config.toml
positions = "learned"
qk_norm = false
dataset = "wikipedia_en"
MLP neurons of a small language model. Each row is named by its layer, matrix (up: input weights; down: output weights) and neuron, and shows model dimensions 96-223. Each number is 128 + 32 x the weight over its row's rms, rounded and kept within 0 to 255. Numbers have three digits each.
Before each neuron's rows, "fires on" lists the tokens most often at its 100 highest values on Wikipedia text that the model never trained on.

fires on: " in", " |\n", " ex", "-", " t", " of"
L7.up495:160104166152114134135180161101143137114169081092108163114136167124141098137063132124168138138099143076149081105138170106149110126115113121100125143114144171108156134211176148096121165129109108166101100101165094074164083122080133144117131157134119114104163099113143128106105044090139070171118170139138127150095120145174143125154070130145101150092125119114151174184110133108091175110106
L7.down495:153077143129182149107110155188144109146151171110161085159209129106151104140112127140107137175131135112097126178098152131144177084120184145106038079147135122106129163179147133097159057108117111186200159057128134087166132123104162125078144142086142137121093087111138105143115125088120096104180148107113145092090137153111133116137106162150145128119092132166148097189094035065112125159118

fires on: ",", " As", " as", " most", " For", " and"
L5.up291:133169107119112149161161136131123137116151072108159146126112160088224117164095109112103099145094154112096111161090185097111077074118093079107130129158062125121176128196126134094131136137080121123087097138136147166113202135138168148067105151225102165113091142140174174169166084099103124122080121146162115182143129137097064132199118098111175125139117135099183170108186168121145132118135
L5.down291:110126123100197170154168127088142159125216114068153176100112155138078082146183125087215086126193117158053151128169144099105185124119132167145163123138163108116130166123174136084132115075143143150145134094189115121129100127125139117135159142106170145092133120174113144096091081114111164059127105141134129136123093129153153079144150122133118101152165057205128113086165116161179129104149

fires on: " S", " D", " R", "j"
L7.up118:180138094089110136149120140162153112120164150136160169079115140127224103158162085177099166149188175072117140122143108067125140096073156147123172167126135122092107162137141181152168110100151206117086172037082039102135069052130095100146073095153162106169127108128088142141122161143092128130128087143146120147137164131145092141105095111119107161098144121127133125145131174131146141145172
L7.down118:165151129116155173145148127108137102185120130105175097092167157119103103132100123142157143110122181131148122137141127074163146128114143135165148105142138139192169135125122139187164137164104093139175140156095161157141083121069100113102182128108103166147121096165126098177148102081152075145101207106135102099103068128071152124052139101124112103139137119009149068162104183112125133111127

fires on: ",", " |", "/", "–", "-", " W"
L7.up1184:133077127127128169166187198121136067137082135125101130136116153117122139162109098159085123126178049151087160138112079071125197137109117114126065134120155095160149107121158150121203151081151176096149158073160100078180090138123068155136125125128135106186154142132086122114120079077157114172163161081066154102177147096135122153111139090144125130136121089081083136142188151158165165091082
L7.down1184:126129156132187164133145099092144143087150141070200137080163113148116122074108160087103124166120114144109111118171101171136062131164178181148103100161114160071145056145167145172029145172123103148148101139074126123050137113102102138117119164134125155137116112143183135101101120152144103068145105099151091127117077137131117149145139141179109116114134092140124094062130096158113120119131

fires on: " and", " or", ",", " p", " v"
L7.up450:166109087119137115192131145122169160194152115131120150203138103112194082152167140103104154144107169148084187122076133116156133129095093100040086160184116187134115119164134114092103150050092157116071142106146122095146107104162116151130080147136064098127156151131157138108115097132079120147165105107123107138096137139017122137207108126119158148152100165078125098158128128162117108142102
L7.down450:090076064124166151136096137142135120138129168137156155144137108153145094115087077123159131160169141134145135127135109128127105082142130138139138161104155098116118134148176137191141149178124143139223098139116176144172114108124091107125123084110137101099103128130167160074140086047166109119153142077166158207174162117099163164120147058120073089201146125105144112092173093121123154174092

fires on: ",", " and", "."
L4.up870:121137075107112117169126199166122128157106111199121155107105086080119087171166157114094062130128134165129184158075112133110119168115095151122111137163134154150100094095107105087153088081148156113132146084175116174137110156127109117088123115122060081108099170102132151195150167144158111157059167120106105107187175091110084119188157176132128060122100166109097210122160164152164122144092
L4.down870:138101162155169127149100150157145078163116113175145114147119130162095077086126115170099211138090141103165106107189103099135193115149130102107126095107153080135115174140123158117100107130062125188136114140113117119137150175116158092159099145099084134188086112120153122074202114081088152181125099120103112135066095129111143132100034141102141116147134152133146132123129174108136137142148

fires on: "im", " de", " and", "ri"
L4.up469:155128122124084110125121142196110116149125111088128132131128141153188155128067119084099148135160147101141123100099149120134083077079070088144115152119143131147180091176151153106121093153197144154095061092141134135114121109167162134151129127099123092134146132126139076125105145123135120174109097097131182144105120088123127164115108105095118098065206078072134146161090173131165150133076
L4.down469:115110132124183086176171134118107153134133090115049121154135139136143063131143148128179148088098174078121100077125095151150165112128141110133178113129142130128130161094128059102131080160180108162153134104118135107049099110120171107108126107117166206105117153128155201075195136175155188105087134123088058149124149140189116124093116080154182160157152101132165162052152140123146049139166

fires on: " M", " m", " Br", " G", " Pl", ".m"
L4.up805:145129118110063128169174079150109124131137133175185169129118139096172115124180084164104146122172112068130138126107107067184072123177110104103131149159091111113174145119142133181107106081147173116124087129119097105131089087116161104107152125183210063180093153111117134173051133122133130205150114101117144158103073163130115074127163112111084134047167178201147122182162066128128111118072
L4.down805:155092153099128079134120118088140134105131124112114085094127116183230099172149139110164085077078091141128112111139132129119147155084078152127145096133215144190112195166101135185116138138105132121113165110112119096106132170105064142116132139111069122112132130149130163147134145119156164091043099145127118171159139049088127149144175120091143169160107089133078174140088149142102118095141

fires on: " ", " for", " in", ";", " of", " and"
L5.up68:091068098140133118166155107118159152120030159139100160122123192114145084104133106116140111109120206077141194197072146108128128171051124102132152168119117138114137137178138166159105069116131159136086167111070142134213166094107137171069124166141147121114116119127117124154115167129105145140114166132081146198124181150120157108204170088130118122149134091108132175160134079114133161103083
L5.down68:108124150131105111139085044141106174122149133157146119137093158161101133129116093103147140105087113109156037103160117189183136121086154090091138166128146139086177095121145181155117102101162072104137165104142072175095121143111113147140151115132173137182119158159133096095141163156156149127127099153153116174134125187106098090178123125108144108129136112128123114122157121114121158104170

fires on: "0", "1", "h", "j", "l"
L4.up608:150113180104066089101145122157133097143200099121120144109101142144114115219126116149096101107112151111141111111132163048153149174065094111083121110131116114137125173135148151175131125114151145129134169115156077091114072103146117107147099108134150119149210156156097169132102104164173134167121118136172058143141151114151145137121142094131083162142121138138117148150179122133165148125135
L4.down608:115096139120112099121117131153098133172117096141135100096133120120134109155115103136101141163099111163089149101087153065128168202109145173148091158138115145144082115136117102057119104115131204164201169141113150112148088115145131106134071203121086192057113200159116144086171114126146105185101150127215132166165194095180076131170120127168077139161114120069125158111120109125155065123101

fires on: " and", " but", " However", "ran", " to", " Brazil"
L4.up1054:151124090076109128145159141155125141128132111097166135094121168135157123111134097064122069155145155099128113112173201120047100164141096180080132170125205140182133141154099107090131133099183137180101170082174130144158129162166163152094095145204090148131144136137128101140072075129153155178042100127138138143135135149115078178183150082086189058114148136173153146145118107109125140091133
L4.down1054:137076100095093146096109093121104144136113125121167131122141117167095130172165145130118160057131170156133143151090116113170168094116081144121095097092142131121125158121137155156079155184160184141148146118136148135158137121158121115099132151098159111150120168081157116121104148149089134139115180134092104152147052140190129096093109143079127143129092127106125082097080127111149123168092

fires on: " by", "==\n\n", "An", " An", " Fran"
L4.up633:196101152145100149123163100134156110136168069085134141136101157145207164160045132109107129118100142106107124139160177141122123171093172048122139142157138198108255116129133151123191195133188146142120133107117082152104112120125140143137150169166110139130164149166112115156061121100175132197157127118157167132139131204153090187138085130123106109097153113093114146117104055130130125095148
L4.down633:078101049161183216103154097025151108131143143116150142113130080092111146184153091110086093131116093153177070122115141126095089082182097097090155146108112174159127170155166170127067084122141134092161125126130123110168115127083146121082124151114079109130110108123165099114068179099157101136176114130109124143095184079157154149214089143110140161145020162107129135114117149143102132132073

fires on: ",", " and", " |", " (", " &"
L5.up777:119128093101120155221131171134142150082185153122164159142115163046153114191169115156078086108121151167112149187095118131132065129121102135118108130185143121144131106166101092120136160016117116110075145099123133145148173119139108113091122125209148119140139118138107114156168162162087139112121105118132061178096174160138065115209122151131167119149118096139146170163199187097117158157072
L5.down777:123105110089079146124175098088142095125158142094088215130093120066079134168123122086116148171136108248077117142132138121121127170124101098167133104118124121162174142084121144080143177131128117137136109133146193123130125123131132197075117075090122155162123125177164131131115070144150148135160140125170112117132097104137135151052154144122180163117118156150143185112147074122154118131115

fires on: "ly", " of", "ing", "ed", "ated", "ely"
L5.up169:129175109060113073125119130154122100095126123141162138125178163141157110169141144079153086053092175119096121149124151110138123199149166116136158143164205134106165121139093102141140080069075123113060152137137127177133097137098117174128134152128120106186121191082148081114101141128088120128111160120099153181123162193144062213140104110079159160132109111160120151141126147142130086155106
L5.down169:110068120120157171148093115113197163152151179130131105130115133126144138056138105116046127143132117185169127142165166099075156072089151162165146104108152123101143155167156097127118118073129109099131103157170154084119060181171186180121187143131120172156152144135117164111099154196172057115108143142084129145127105148091160103123175164132121114124147027103119139118133109172135153069094

fires on: " also", "ly", " and", "s", "ently"
L4.up882:177158147095103075156148200122126093091092096153097134118173104132152166187124152140065080116118204135121155150127154156124039189104085122149127132154098136126102107179099102124154122108070161129150162113103124109138122144104137092138085123106113155140176157087101096141169109105119113146161143119131114121080194109155140135197142094074159137131156104131112161127120182121156096145092
L4.down882:130168107098130230121111122127122148143181115079122134088065131131090142099202092166121131117123074180123115117171142138089147083166138139126103183126120119109152078125158181136181161136156118065108122114075109128186137135178138208126164131118126111103079097096131157125129116161139151102115133121172121162178117155157134088094094105097121085140104172103196142124137095116113173099132

fires on: "-", "–", "{", ".", "-s", "c"
L5.up1186:158127137119074101083114137162111109151113126168082152117112123058208080155177121133086082109181098143116169137098073128130106081121056150164063193133157128159110122096106161138169162120148171133149104120136090171104111124116108118149093097131156140179135176155060128129092075091168110167143128135116136116143201103080144165109155112123076076084156120069137139139212203212142128147136
L5.down1186:103142095066158120132141168138098120128111113112160123189042110095104038075197094132166119193129158106149114128118147135080108156118144127091105068138074114143170151160123140109109193150105152181087169090093121108168122157120154178096143155136143183111187138145140136196069117163141192121132132122164082153122183090159181104158105120134173107193156160110169123111116124138125101108104

fires on: ",", " and", "ance", ".\n\n"
L7.up752:132132075116183152159148140134144149099112124160165139102121129045170135153149111121062078146193177121156127119080134117112126140126064123113107120100177138083132123188118064128167085097058130136114086064103155177127166148163129131122125134103122172143098111163144141124088103174105109086102130118131114171170144148103103162174094135108175057090142118105109196176187158134127108135093
L7.down752:085095133073134092111143130135122147131090139092120237113140093064177141113139103170150185131121124145091130165176089103086113183099055154095138148111161092124091123093174109122120133189175137110166070121144111134168147173140156090117091148094159083148107162069089127136152124078140137132141113095071136106149096078159146143093087166181163177135144177181153017197120136126169128139106

fires on: " a", ":", " as", ".", " Preceded", " an"
L5.up177:184147081121093158153141098169148139151151128098138167088120193117171125126093106118112124196136106149097117135151093149166162069124146097135103140115103106135130119150105186157105153097156149139099179102129116124159102100112178133118098190102103108145086164097173151164129175122137122161129148107133146172176113101094131132141070161099144113096137152083133125131137126171106209173120
L5.down177:116162094165191094149105143147150156131125137124136151098111096182128124106217090126094072157148144152084112100157213054114057149138122157174055140092152171119142195173143138126159149074201058083210132104137088148132162111149099113122078149131163123105100074140089118085136098097073159091153107129106179088138106037102135145159152070165159184120196149145122134113145096170061133092160

fires on: " and", " b", "B", " B", "'s"
L5.up994:172113085119059104217114111133112098112154107097108123045144167071185119105092155126121137105118182111090065172134162095097081153089070141096132122130117121129128103194145139129119120116128174123107098122146145102156097062107120108146110145205141088167139155079117127167176155143156084065056125110138226166122113094180120121171131125077088134171135101107067129177111117149166106103097
L5.down994:118135172128132188094112111162131243117105124096111140187139113108042157134110167160141121133171104173128194114130103178149143143125114107177120076065108114133122182122081119190175123129112182165097138123116136149084164064127131104107086098121089172132161126103116134114139077207167154131193143111126084098149140203121124148120128129107140095108141182140174147121141113133118159166135

fires on: " and", " to", "'s", "ly", "ily", "'"
L7.up520:126108119137173074150128200166165119117145067202102123123143175141144161158184163120136035109063110109149156075067184173142090176083085164137125131166075156095085069129111147108128103106122140115070124114065137102119115097091097137131072131118115151162071141180149110111144164145123054166076178115095106155173164162167144098167077163111084108142168147090135217160100104166137149124110
L7.down520:051122113088114129190106164162101106162067136111148051141117107098216132137106144076118140119138109106180126149116121121186169119095124030073148111096132106124141131172089149154139109090129136142099142133148151125078131144138129140157130035144102050095125122062124102155137121164092154135171116111123144121136096104168162093089101145102119106118126116133169094129162120062146147160186

fires on: "ing", "-", "25", " of"
L5.up1212:166118086145175110156136122173066141089142093135105141156118135133111090089148160102128115094137146086127150152134141111136174140141113125100115119155159129103160088130139134139195019100137110129096094131181138197161096127116154094118122122105156089161095195092132060134135158081156129161104181115127127096203127153203145134081101112134124120124127112131126158121108138108134130109082
L5.down1212:116095133112174120108141082133127153140099105130166147136115169102156115155087142124120138143146109179097196106051147100143089143143138158136126135112143123112140136164125127140109105157145201138089103118137077102117114165110120116112140142098112212106138122140157138112086081141134167089163095128155143162118132115054158179089135142123095147128177064164160133141127062099127144073055

fires on: " D", " Est", " Re", " Car", " S", " F"
L7.up746:169183084102117118171106144131143109112108143168102124103204119120197083076136133193110096076144156172075163167113079143177098137043137079134099154133132123122105124150141098138166090121161170125130181130090089123190149089132127195102091168137169095153104172159058150148132217110098058176152079108124154140141193145135164181107123111087147133132105111143046127138173063157168114177146
L7.down746:070120127121203136108118090116108097172133181116165086097159134184091168037142109110133135116133137118135176162077102058137124144094129114120164141083139132174136074099146143081077141175112081163134124148111110098177102090125167168146168076079052132125152161143121118154153141095141142150110158126130102102086106162152176109136135176124124126143116132126123095064130105112150167133103

fires on: " and", ",", "'s", " of"
L4.up294:150093108118132113167165166136131101118132129182133144130144112099173080176148129145078071087187155147141177174095073148114076146107101136102084128169109132120103140091123104126148195073098131138103168100168137115137123100167164098114127148167149084135154189124108163136096112150128129179164131091083168125142210107132128096095150143108156133119144153161096184162170147156141145124124
L4.down294:087141115181168131161150171119143104117139155153155133144134108145153188092132097114035121152095152168102129123129181112079128118093089123120085137102156182163158164142088148122104163023080114075094189117130174134142100087109134144130102149093129161163114114141122102203163136180137096164138150133131182175094095113054128116198161065116132117171090140084170142139100104093112122144132

fires on: " and", "ic", "'", "'s"
L7.up918:130150118150088080171148151177176102089132104142087126092154089154128141158121181164119087074112113097142215114082143124116123071086112133158148163130114176086106136160081174088096107115110181118067136130109130117179143124124127140114060129135156079160060153131176093133067183104129087139112166087062159142113167175158127131159124105095145103181165095062127198154114196166086125084076
L7.down918:137123102111110126097130114140155165110086175100129060161153129160195140111154144091116140152155159104134143128138154108156114194129211126087100097131129112156138096109110079125146105114118119129124128123084236149092149151118126098078150140109171118096126124127114121133117090158151144126122132114119152064184120106118088102079088124016146121121123105105139146112121086111172090162147

fires on: ",", ".", " to", "-", " and"
L7.up236:189114069120129156140126165172088068123134093121168142157117175134178116136115107076135081121201098081099117152123138121162076160151137198106125154099142111119181112125092090119173133108138158130128045078120104150139107115116127120144089148100173133171151108099110146149112124179124158174116145129117111131156181149165121194113165184124126101066098098108131185135183144173166058055104
L7.down236:086123077133193127149150122194163075119139176162199156134128056143142098083121095141153131143103098096146080117143145137079134124095073107084158083136100143164169150093174070122143157140101142102113195091174077154142074153090110168102121059120060143111127185119150079119110126105084104175130140145093145120167174107104118176148142180113139082144097138157139181087088115128119103076177

fires on: "'s", " and", " My", " ph", "-", "An"
L4.up734:177091164119086138135147145135131102159112102155073161148118124092173156097119160120144165112112138160135142188092096101153091127058076126162173153159065127115122083122179174087094133154129136122071039103112115126174200131164155131062070137169115134148129172114148171185166132097133103090125199096148183133169140133121116105183129125142146119134143074113100122137123168142140153183175
L4.down734:145148128105121123119102147132130149137148136114150114141134133155096212115123106112117166102163099119107128072138143097192121115135155167162189052084091059138115146064117157141096125147058122170154101142106107137173116086144118058151200173138144127115114094153139133118201139153080154129189145142167115112120102115075173118078157126103130147106109150093131122064105144152133066100098

fires on: "h", " G", "-", " the", " m", "th"
L4.up726:106132144152071094122147083101082084168122156119102170160159153072122063181164115106075136119137191104101120111148143103186070184146175112121143106092079067096125120144151185150122139134139209082150107158179113128148111137119097134112121172130107113177129187122132159148153168156121110174152183147095176106113137129170082132135117071117132118116126183151092137169160153135109105139054
L4.down726:144127109092099075165152147134112145093129142150086100153143049109106157087160101079130180089163103135154103191119107126091197144113081143093153174137190128137124122144160129197161104117096100140093118127078128140062112161090119089073088121166102056114044132145106143165144104093132169151143173141161084213143125139129106134140054083131100118138149135099133116102160157142126157151091

fires on: ",", " of", "b"
L5.up667:198104109094110121113157161158134114131099102155123156080131229095135077146175113096147142137160173066117101179097116151127147095115103133141102161136073109158138131090173150192151068113142243095050196090105122197138078113163136098096131163188165117159072182145071117163095122150151090112120127094082178138126139098114119128112162154097161102110171140112118119148133174172127121102132
L5.down667:147163168106151097085071101160136169147101127123107154126136085096110109111126088148118159118047089127116125130146130123169157096094114118170130130154134102152111199152095152184132130143076142106142110156125114126115127148104131108084180051076111131185140112122119131159185160085156099138102139141142115100139118099119114077124097106102110142132187120184119172094128156110115085123137

fires on: ",", " a", " and", "|", " b", " A"
L5.up668:163097077113158128159136169135103168097133163158122150113113176107153063151132088142128148097122206108110129177042090119092115155180106136031100121167097093083162086219086124131101134099083186084050199109154138168119170102112164148132142110175092139125142145132108113141106147142102129107057124102133161168143097126096162149204157130083170079133094141151149124117128178176160174176172
L5.down668:103127087098177122122120126091132156130101130115114179148145138125047176073108153136120106134130086147105149071156135126134088160112175076198156120110127093118171112085147138100178132145124049107180102115196101146109157103152104145162156179113179113111157128111102141120138115106130073100224127148159142137188114124154123152132155132096149130188163080099174122126119100127128107087135

fires on: "'s", "'", "ary", "al"
L4.up1118:118112145151102140144138154135101087102114136143137144105138179114114161120191137117170159093154172115127133129075174149112078167095125172182150168128085090153132060133130140169108103141083168107117088103119108129167163141157104105125105157145086138168079165134167100136145144156162067120134196089115190152149128167101124163111123057085125122133148075096094135114086134185151081158170
L4.down1118:110117114053133080135127084129141082106107179183138116115150157123123161061151121134113127119151149127145174101139164169109090127121143120138165172134141060166142098049156112162139088110059122177141136141148165120181157082107147047124126099155110107079102152127181108118087182114160129115135076142084116134152149099137145155053092162087087172114125142104117133154136128133154130117093

fires on: " Mar", " Christ", " An", " Bar", " Fran", " Ar"
L4.up401:142127173137110120177163096117135133143090143140160141114174145147170144107133162115111111170141126109116149096144204168147072126102130143127105174121106151121204142112109117170139114116185153165110076138166113090118153158147215087113139151093147114156167187107090155140101142103106074190114131142145168109126104128089061123144146157090148110152155124127118131153109115123131137060167
L4.down401:103123120167111149153151125071157129154119148107101098165117146151179172121202156080085107125170110119096122172118084131141113148169188122123182097080121077209079072120171140095106156166160108151142186141106069127111103161113156128083138150105133114125202077120107100070089169102150055104151174128098178132140103175088179130138137234112133129106125131175155107112116211126144188120124

fires on: " of", "f", " and", ",", "N"
L7.up112:117063142110149124141154149202125087153113099139115157145131107085176074179096131088099132078126162143116136177066120049127086108092060176110131141151075136099112148197104139127139131062138179156138115115118128127146117085141119115159143111191134086095124199230100169071125181198086089168104177134092135133143236125142143125183140190117129149123166125097105140160169142164149141107164
L7.down112:090172121139172111152121149139082151087131133124183126103142140091126102045120089107169115114092131099099136162151138141203093078114133151158172165063085204098056109184108134138099162119109111101166128067056183163116078134104105160102103107108134163125122087115129092160072120096158105145136145127119164130135184137087114111138119088063163125113117137178099164090123130099118155105130

fires on: " and", "be", " &"
L5.up1079:156146113193144105140100156176130160088042120142089128151141109140136174117156152098130078081154199123211147159153145138125098111148084186136156125160128140145122130123116116113115071066103159160115143112075105136154164135114132116131110164203125156162119199113149102136165131134140145123109129139132136151083185134140087129180180111068135132115155116147139129137140163166095116122117
L5.down1079:160192140092123141171161096113114171137128184072177105096119120138085152179141098134113127112124125115082143064144136099100082147128142098144158088153146081133133154114160122068138139055138145166194173152200106103141178123097146120165125165129159159107158104086186074137134149089071158074067103156105074099108108151137139096150098117122157137169144119105136197138101105128155108138126

fires on: " |", " and", " of", " F", "6", "."
L5.up73:154165102103080132107159132151109114157102142100087156120073095012190170170158068056117149124136138080132103118128176160077127104131121194104103178119129149149179115161143107107170146080164215110120148082128118180140151180148121083105129146168182116122128135165159145198149138105115117158164132097104158138111140101133092124151106113100101082028126141047100151127140174163125109088139
L5.down73:155127143088105137115096184113151143120146112185141178060117133121140116141121186140162091158111147131130142083097087148166123065107158174190134129108139158143140138132132158116038184159163114134127108154136085107111126163153117113151092147113103148066141152122125168157104062127130206138084122122126045097090155160165100090137128096099114110139190131128159090124137094096108038164089

fires on: "j", "ij", " j", "h", " h"
L4.up1144:109068148181094077139146179120120113105150128128128160164160136139148118182111129161103087106160100132183157123168178070145163088116064081069108114143095099134106186175129143131133126122141157165140083131154078144101129056080137113136130109190131170172210169123167122131201110061146175133066105134139111128142144107147082076132120123112119128094135163145173156139150135149176146136083
L4.down1144:170115156066087131099091135163152127124211153105152151057168094088134073205105080127166161082167126110126132149178158135109141106103189118094114152110147135120120175150141178132167121112152127168152145145123129097118092121157131095150180135178100127130120118164126095141126104048126146141162125127141118134107151150092142147111131145108120129105086113104141126080110169091161179157139

fires on: " and", " R", " &", " "
L4.up1244:110158150104060139149139179161142112090105038108066160141149149124151133143112211151115135127144182136113165167142150166115066108136112125142094135156178106144106103172111143128144103119115167126116140067126125122138128139129154087106135156154130129133085154100126148202184152173065134090122210127153183161124104129161069144184098111133086068140112103096152155139131151105129145159129
L4.down1244:172182166094143131142089142119114178171111110116136102148117100174154094189142108130127116092153124084146089097186171088121128098114066104081124150127101131084097140085144124142124060145107152167208186140167093150178132154150090139158092148110116145072113122149181168134153129114079135108135085120127085167101155148173096149083159151128168156139180039152086109099175108121133110104104

fires on: "j", " R", " S", " Arm", "el", " Mal"
L4.up88:135141156170161139135171171098148142088143140117117139091071104130136085155146079224097131132130152124151134169143122116127098107074135148074092122144128126189114177123123174149133141089148175094113149111138061109148056101172095090158117092186190120188215152074119174165173137145077088096124097148163150051131141104110130107166144112150087090140131200121147131152127163152129192105126
L4.down88:120129178129061105134123116125142111151105124130114191111163079185221149145134104080160144161109141132096114065150096110146136155123176217181108150106089110128171143100088110114108078091133121120150149142128124143110059150137161132188119145047114154096100127151119128161139112141128126120141132145114099115156122163148116125115125169036084129216128103140098109110173153068136125162117

fires on: ",", " and", ".", "-", " ", "-h"
L7.up683:105053102117124100151107132175055138159182152129155157115133120160226135151130148130126095139144145068136161134118146108124095145175057148094120186110175090114109129161120163154159077126127202208136110105137115187123106158135112110110085157142149126153135125118169112097154060139084118147077144160090122125168128123115130147127113089108204092122111087134131126196168126144097125150079
L7.down683:087123119122104112104175066152152144155123161105102144111142114110139167097148111145094132154064164195110112153111102125134087142123135117151165134085159155161189131072110137113131115151144228094103149103088139067185097114146144180114127146159094132045169161198147130135163132110182142126139085101150171120075049101068110112156102177113133165113109083112149130110106158158128143110124

fires on: " as", ".", " a", " by", "with"
L5.up546:158139086097075139167112133171169128159109153152110161109090160148181135138112102119125100184099144139111150165133125156130144139058156089076132175086152153067164122156047163156134137114077141128079206088111121140133069090081145126135101112142110133105126159085164137198141196140177122137119120134133112203182153175106107187158105132111127132130120069126169182128197113150092194125136
L5.down546:114159129201104167163111151106137140145115153123117155138055110149136190133093070122132097154159109121169182114112099121148082141111073141111173146095120191125160108158133126164123120156136127108143160114096082097223094091121144108151022093182091163175121126167146125142146151127169156131121092153125167167128091128060160102130125048119110087131138139119116117128164139124075199100140

fires on: " |", ",", " USA"
L4.up128:181187146109117081133148170141098115122149172076093164099096129089117086140117090129091097122114186154115123100121126138076102173110103133105120109136144111180161104150133115146103157050081157076089148135151128153146143106141169101128083111133096119143110160122106063150068137105143133116137113143149190108161112163196137104215122102115098081111099158126055171117136154172134150151136
L4.down128:100155121109108098138098148132109093132132103082164130092079145118167138136152138097105164113160123102093148200170148161086050150091099116123120149119124168169144112173121136153172107067124155118106176099056139144096084130146106138162121100124117161126131114130081093143147182151109056129106091102131162122094138134083087183146145090150083131126132148186092130158195178078132148144149

fires on: "-", " and", " g", "'", ",", " \""
L4.up109:152087099149125146141122191160144118161093064131064151169128185073146134148138172104132110131155162182108106176118121125143094163157117129095136165162078123140103101173178107116154090097180137137098082096169104148163138132129122109061126124142137112127144148184065134141145136122161113144127192096109112121174168136157135079122122154127192085085125100138135149125119152161178134095122
L4.down109:097182158108146139185138117076128163142164199151167079111149112154136112079145121177112140153150100144132175120110152141094087093092141150144056105105088182153163133106127125165080149146071136122124103120086155071144137099143085155157142078130116128146100100162181094141091102134128126101119151126163200132110121134160127112126119098135082160112101193104088149149074055153130163159156

fires on: "j", " H", "h", " R", " Am", "rah"
L4.up583:113147121124079099128186145176131137122127127080077150107104187098150126181157102157132103125131191113166148140114114147166153104096133125130086122129150051139168166092107182164086109104155131095121119138104101182136115117147115109120114080229148155227161169110067132180124086101159149137150138112196143149125160153138090124106161108111116112125114086132141135137187165146085116157110
L4.down583:134097140115093131155142188155117126106119123172121135119147156165174077140118131082136133150157166154130111143165173152152117101125165112084137150122185156106152084146104182107151114082168155134169127113134130108170114101144154081109119145150155092114161168105097071121159118158093104121126181132096112132121094106123110114114098151033145075148141155148122099108131153137141191162065

fires on: " and"
L4.up1257:118118109101124141177118160136127069123142164039138138101073115063178123144103088157135124094113153093166142111096098119073140097150127144127167152130179092160128099190121194125089153081151178126112083079189144134139111095151168137131102159199131116147162112103164103166165087130109123140121178103126207119139113125120091161144108069133083113101126118098150160160087166125148137108119
L4.down1257:116115114123089107058097108125126181153128079251187161165151130157087110131182116136206135106168134141133132128153127140214119143215087112148127108125122103109140124109112119094094118118168129171133108125096084155162135129135186109081134135092133102059109166112190167112162123147066174098126092141086078073117111145116116152118189188105166141116162155176117119080128089127153103144116

fires on: "–", " |", ",", "."
L7.up1075:135103119167118118132154142130118065140156131174075179186096178107136135124129096152086057119169138166083206109153149122137124151103110142114083151067145124158152081121109127136169163122146137068109126157114132148193098122159106154108084164118099103112141109147104147149076132160122124141145185173102150098098100118145097137108122114162143131152192124102080162169152143175137127101141
L7.down1075:153088146146156152120068077137184106099078113152187133112088109176136106125208112085163124154150133077169084119213159151066165121161150181139136129133147152153122132136151189139129163071085123106106110121130149158074148170107134133102179062134190082121141112129131108120085170197083186118141125126150105157157070137067180158128172110071161151097113127091172126093048145123105089120129

fires on: " ", " that", " and", " (", " set"
L5.up1261:142126114128157157105141190126163102103101089082133153119128207052094153138166138176077125110114195148166083170147072140142176104129128155114096143163125099140105143190111173147130164073158141166072119112082116127166112135139157205064112161129139094183078152105145088152197087191153147171185166066120148148148129148106129095154130049117158138110129116078180136164130148127136122153130
L5.down1261:175150128117151133154120124165130134108150085115178140060156125140091166090136128153140132189117079083105126109170120110080111127084150097149173148140126111133114143139160143147141114124149146088125179074173109159158151111100160177184145093099200111106127100178089135048122134150131098122078141129081152104146044101153137141090109136040157156150114132081087147114151106135162146113156